From a checkpoint of a small transformer trained on Wikipedia: width 256, learned positions.
MLP neurons of a small language model. Each row is named by its layer, matrix (up: input weights) and neuron, and shows model dimensions 80-207. Each number is 128 + 32 x the weight over its row's rms, rounded and kept within 0 to 255.
After each neuron's rows, "fires on" lists the tokens most often at its 100 highest values on Wikipedia text that the model never trained on.

L10.up264 [143 140 127 133 143 131 143 119  89 204  68  54 118 141 123 141 102  73 127 123 124 145 157 111 145  99 106 121 158 133 171 174 115 124  87  99 120 140 166 153 113 145 173 158 101 123 153 100 161 112 120 146 126 130  98 130 103 126 134 128  96  70 132 101 123 179 124  92 102 124 125  65 171 189 153 118 175 130  96  95  94  87 112 142 135 127 154 111 110 137 113 135  25 150 178 132 167 126 105  90 145 169  84 214 111 105 105  53 173 170 141 123 129 146 126 104 118 225 110 169 119  84 167 136 127 133  85 111]
fires on: "t", "per", "er", "c", "ic"

L5.up740 [178  69  91 142 186 148 127 119  64 141 152 149 146 110  96  88 161 106  72 119 114 115 129 107 138 128 148 158 143 174 113 165 174 163 107 112 116 164 104 154  33 130 139 112  49 141  58  91 125 114  94 121  92 148 216 131 155 124  98 125 141  96 121 136 168 148 149  87 130 116 159  86 202  93 136 112 143  94  95 128 115 140  95 127 169 154 124 140 117 153 125  85 166 111 122 155 119 148 123 170 145 133 184 143 120 108 163 107  72 100 119 108 129 107 163 134 191  76 126 122 156 154 157 146 133 156 145 116]
fires on: ";", " –", ".", ":"

L6.up78 [146 151 147 139 118 128 107 142 128 126 129 129 124 126 155 101 101 145 135 156 130 107 101 161  99  73 165 111 167 173 145 183 149  94 123 139 155 104 141 146 102 132 143 153  48 139  93  69 184  64 134 112 158 133 170 112 115 150 114 158 181 142 154 109 106 137 125  78 119 118  95 114  74 187  86 150 107 165  95 136 109 137 150 180 201 144 137 132 140  86 166 168 115 154  73  96 110 118 169 179  88 105 157 190 149 159 155 105  96 112 117 180 136 121 139  98 174 156 146 136 119 104  78  85 200 104 126 147]
fires on: "app", " Qu", " App", "emb", " Year"

L2.up370 [125  81 121 118 172 156 196 133 156 145 143 150 135 103 144 148 176 126 103 143 151  89 166 167 157 132 102 129 123 144 149 134 127 165  78 102 131 180 141  83 143  75  90 125  86 159 142  83 109 147 133 129 138  80  95 199  99 123 155 135 132  99 158 144 154 153 157 133 119 119 141 140 138 122 102 131 179 190 113 132 145 132 108 171 158 197 124 111 148  81  88  50  69 142 139  95 118  98 155 113 130 114 113 157  98 115 142 111 175  66 156 113 188 147 103 115 111 133  73 138  89 127 140 101 123 135  85 125]
fires on: " so", " where", " level", " system"

L9.up1019 [177 131 147 132 143 133 135  35  84 107 144 155  98 101 152 140 149  96 105 114 222 135 116 157  78 132 104 110 161 208 152 116 191 139  83  98 134 101 139 171  91 125 174 131 116 124  29 198 126 152 141 116 132 109  94 164 157 129 103 120 166 108 148 139 116 150 164 106 117 132  58  97 133 122 108 177 156 148 126 145  82 110 151 152 177 211 102 197 126 114 109 137 168 116 111 122 134  89 107 123 105 145 133 129 111 100 147 140 105  90 110 118 151  64 157 101 111 155 140 133 156  94  89 114 185 135 102 137]
fires on: " and", " &"

L8.up570 [124 142 163 169 151 147  71 142 114 117  89  96 148 123 153 174 126 109 129 144 146  95 178 108 120  91 119 165 115 215 130  55 156  76 122 133 133 101 168 155 121 140 137 176 114 185 139  49  83 110 108  95 174 102 161 145  91 110 209 131  51 119 156 107 121 119 172  72  76 143 129 107  84 149 161  81 127 138 160  93 102  54 112  92 168 142  67 110 113 135 123 101 113 140 159 171 139 125 128  76  88 176 140 155 135 138 143  64 142 141 165  97 150 211 116 108 104 170 135 150 102 117 116 139 151 169 109 137]
fires on: "the", "me", "ing", "et", "er", "c"

L4.up569 [166 175 162 112  82 175 121 183 170 140 143 125 127 112  93  36 120  79  73 124 161 130 116 137 114 114 162 109 158  96 163 131  98 132 133 134 114 116  82 173 118  76 118 118 151 104 157 103  80 124 126 122 127  99 151  77 130 127 147 148 174 150 151 136 132 114 137 109 100 127 110  85  85 125  95 138 144 143 139 154 122 139 139 105 166 127 136 113 100 107 127 159 138 152  51  95 110  89 203 121 160 123 150 202 108 137 117 130 166 128 160 101 100 193 139 112 178 151 121 159  93  62  93  79 146 101 104 124]
fires on: "emb", "ș", "han", "ق", "app", "ñ"

L4.up622 [216  98 148 126 109 138 103 105 218 121 157 101 170 124 108  59 109 133 137  86 188 152  90 194 128  85 151 145  97 129 148 123 134  85  97 116 139 106 121 156 128 122 130  92  88 130 141 148 143 168 137 102 205 148 153 124 149 170 154 134  45 182 126 101 140  84 163 140 113 121  75 140 148 120 131  92 115  94 149  82 137 138 115 164 147 154  52 156 108 138 156 110 111 124 139  78  88 136 151 205 209 124 168 150 168  95 132  79 110  75 183 173 169 124 130 101 122 141 163 143 148 135  98 140 132 118  73 128]
fires on: "ain", "ian", " by", "ing", "and", "ja"

L4.up265 [123  95 139 167 120  89 162 159  89 118 126  86 108 146 193 146 165 147 118  80 110 114 220 157 103 116 131 156 152 159 138 119  96 163  92   0 145 171 118  79 161  75  91 112 169 136  95 147 166 112 117 122 131 115 153 138 170 119 148 191  98  84 126 144 103 115 142 142  97 137 148 142 139  91 175 126 166 149 127  25  86 142 157 109 172 160 113 125 148 138  72 143 108 133  76 115 126 102 109  91 123 195 151 149 128 145 150 160 139 110 140 122 114  92 123 142 168 140  92 134  94  62 106 142 172 115 103 117]
fires on: " w", "$", "H", " ", " sold", " $"

L4.up167 [128  78 129 188 164  92 109 124  44 109  90 130 138 120  98  99 195 128 119  92  94 109 182 138 172 126 150 217 212 201 144 128 104 167 128 128 171 107  94 118 120  66 145 139 167 157 145  78 144 154  83  91 144 116 190  98 137 122 101 148 110  86 128 149 110 129 156  90 120  96 144 134 124  69 158 124 100 107 140  77  88  83 156 142 151 124 172 154 144 129 107  97 125 119 139  99 149 168 112 138 102 175 116 171 126 161 143 129 152 111 146  55 110  19 116 129 172 122 154 121 123 106 124 109 179 140 164 137]
fires on: "ar", " ", " w", " south", " north", " ("

L7.up646 [ 92 123 143 167 180 196 119 150 106  65 103 114 110 153 159 132 140 144 151 124 120  96 119 168  76  75 120 130 113 110 119 152 130  68  71 107  66 153  91 142 122 138 228 120 123 144 117 144  90 123  76 138 200  98 145 131 214  94 111 157 133 118 135 123 132 106 136 128 108 126  80 108 131 145 172 157 134  89  94  60 121 160 165 116 133  84  74  73  79 105 119 141 105 140  62 114 166 131 153  89  92 167 156 121 133 138 138 119  99 114 151 164  86  68 138  72 126 109 111 129 112 134 122 114 145  92  71  84]
fires on: "%", " and", "re", "\n", "3", ","

L2.up202 [157  57 131  51 122 197  74 112 105 107 120 126 108 153 159 147 113  77 164 175 181  96 154 145 172 131  61  95 176 153 173 151 131 113 127  85 161  93 142 128 130 105 153 171  87  96 177 100 137  80 108 158 122  87  88 173 122 162 102 182 182 161 163  73 138 118 198 110  81 119 106 142 142 100  93 106 142 178  97  83  89 114  95  68 117 145 115 126 121 137  85 137 171 140 118 144 126 138 136 185 166 109  96 152  99 167 120 141 192 125 156 119 180  80 154 181 185 104  86 168 189 140 177 116 243 120 104 156]
fires on: "round", " m", "pen", "weight", "00"

L6.up31 [146  37 146 153 130 158 156  59 111 103  96 133 128 127  80 128 143 108 112  43 170 134  95 222 134 118 180 174 120 193 123 144 144 132  84 140 156  97 104 155  75 130 110 214 158  81 149 152 100 115  92 128 102 122 152 114 133 110  89 149 121 174 116 131 156 179 124 138 117 122 119  90 128 108 174 163 120  99  79 142 103 131 119 123 150 132 161  95 141 145 108  72 128 161 102 166 124 105 158 122 103  92 129 123 124 184 141  87 119 133 118 106 138 103 152 104 105 125 141 143 121 127 132  74 166 131 133 129]
fires on: ",", "),"

L5.up834 [ 85  58 135 120 147 136 122 163 167 138 102  94 167 122 108 119 183 119 107  87  82 116  94 165 137 146 129  85  79 163 157 111  83 133 129 123 141  76 155 239  81  79 125 152 137  90 103 107 166 103  98 122  99 144 144 142 136 150 180 153 157 168 131 121 223 114 150  73 118 127  75  93 123 145 121 128 104 100 104 133 168 118 136 183 144 147 164 173 148 102  59 106 104 103  71 168 137 155 117 111 126 111 158 121 120 142 132 120 114  87 166  66 169  91 106 114  94 168  79 135 152 146  75 123 139 161 157 159]
fires on: ",", " and", ":"

L4.up214 [191  60 163 131 115  81 129 119 119  78 149  75 197 154 130 160 194  59  85 155 185  85  99 117 151 133 211 129 141 159 143 135 139  99 107 123 113 120 117 202 107 131 146 154 168 121 104 171 147 155 111 124 148 181 102 103 145 127 121 162 135 170 126 110 180  99 141 117 122 113  99 132 171  80 201 152 143 112 106 133  99 124 141 161 208 236 197 103 147 118 108  81 143 125 198 149 156  76 143 154 143 111 130  94  77 146 129 103 125  63 136  64 132  83 113 129 138 101 193 127 140 116 107 125  88 131 114 167]
fires on: " and", " de", " a", " an", " w"

L6.up669 [118 156  97 116 130 204 147 107 126  92  91 123 136 115 114 158 163 105 143 122 194 120 145  81 126  94 117 143  97 202 146 138 164 103  86 133 113  49 171 148  77 138 137 102  78 141 139 129 178 130  75 149 165  45 103 135 125 109 141 208 184 100 134 110 159 129 162 138  87 135  93 171 112  54  70  88 179 137 111 124 107  89 115  86 111 135 157 147 135 126  45 114 143 101 109 128 158 121 187 151 157  85  94 130  77 183 142 149 115 141 131 163 147 135 152 119 152 152 140 140 102 149 134 169 185 160  86 131]
fires on: "00", "'", " –", " Women", "weight", " World"

L6.up477 [131 146 118 183 131 178  89  97  81 137 174 120 154  95  95  96 155  66  99 134 161 131  96 146 120  93 113 137 136 103 131 186 114 103 119 143 140 151 135 116  37 145  95  90  80 128  80 147 111 120 103 128 113 169 158 117 176 113 125 144  80  98 119 151 131  81 130 114 138 109 121  88 198 139 140 147 169 106  40 127  96 152 133 141 174 175 134  77 100  92 144 115 167 130 144 133 117 137 204  89 129 132 147 162 164 102 123 142 100  72 113 161 148  71 133  78 162 184 134 129 159 155 160 106 117 170 145  99]
fires on: " |", ".", ";", " and", ",", " 1"

L5.up766 [168 128 140 206 184 198 136 119 101 144 130 118 112 140 110 125 122 118  80 111 116 118 103 146 130 102 112 178 110 172 142 209  94  99 145 119 164  99 123 131 124 181 102  97  49  88 130 163 149  75  77 171 103 152 181 149 225 164 112 130 167 106 148 142 108  90 132 112 131 104 103  89 145  45  70 156 117 120  97 191 118 146 166 152 105 178 119 118 113  78  97 118 137 129  59 119 157 173 205 110 124 106  97 128 124 123 147 116 109 102 126 138 153  91 117 100 145 174  90 131 134 128 160  44 171 162 118 144]
fires on: " |", ",", ":"

L6.up749 [129 129  97 168 187 128 124  83 106 112 126 101 151 120 178 100 149 154 125 114 188 118 113 188 113 136 136 172 164 171 142 156  83  75 123  66 161  82 130 110 100 148 127 105 122 120 122 168 152 102 102 121 140  92 132 162 176 104 147 115 171 107 138 123 124  99 152 126 121 114 121 111 142 114  93 132 114 100  95  95 157 145 133 127  98 127  43  62 125 162 116 107 138 114  96  83 148 126 185 153 128 140 151 133 159 109 126 139 128  56 137 161 151  74 117 115 132 163 122 130 147 122 103 104 186 139 107 169]
fires on: ",", "\n", "r", ")"

L4.up619 [143  78 154  95 103 146 110 118 150  79 113 120 122 129 164 155 157  46 137  73 184 121  90 121 103 178 168 110 153 157 129 103  95 131 132 109 158  60 156 178  83 143 121 165 107 167 112 206 135 147 125 104 166 155 142 133 146 101  78 150 204 170 132 135 172 171 193  38 154 120 117 100 195  91 145 134 137  99  79 140 103 125 108 142 176 160 143 172 137 187 130  82 123 117 140 194 103  86 160 113 123  88 189 108 114  94 143 119 106  76 136  94 179  82 146 125 112 107 147 121 183 141 104 104 172 176 135 156]
fires on: " and", "),", " football"

L5.up622 [114 171 123 101 118 131 120 126 133  95 152 137 173  94 112  61 158 120 134  74 183 138 110 163 130 102 146 172 124 107 157  96 176 154 136 155 109 107 148 170  92 120 169 141 132 160  87 159  97 137 104 153 107 161 155  66 122 159 125 125 148 126 163 131 186 113 127 173  83 137 118  54 161  93 138  69 143 123  82 131 116 132 138 150 178 108 159 104 101  89 159 155 135 115 132  82 139 134 167 188 119 148 206 155 139  86 127 114 122 104 119 107 114 126  36  67 106 167 145 143 168 145  81  68 106 192 127 131]
fires on: " 19", "á", " (19", "â"

L5.up16 [134 148 132 121 104 138 145 133 100  99 132 125 178 134 137 115 148  69 158  64 202 134  58 143 101 110 154 152 147 208 125  75  97  71  95 118 141  78 172 147  65 140 132 157  76  91  75 183 147 184 130 133 108 176 148  66 175 135 135 141 155 135 116 119 158 142 180  78 140 112 126 155 186  72 127 143 122  87  41 159  84 125 130 115 138 118 137 134 113 103 120 103 149 149 107 155 136  53 139  86 151 123 138 133 146  74 120 151 126  42 137 144 185 156 107 101 107 132  97 122 155 140  71 110 129 188 147 109]
fires on: " and", ",", "),", " &"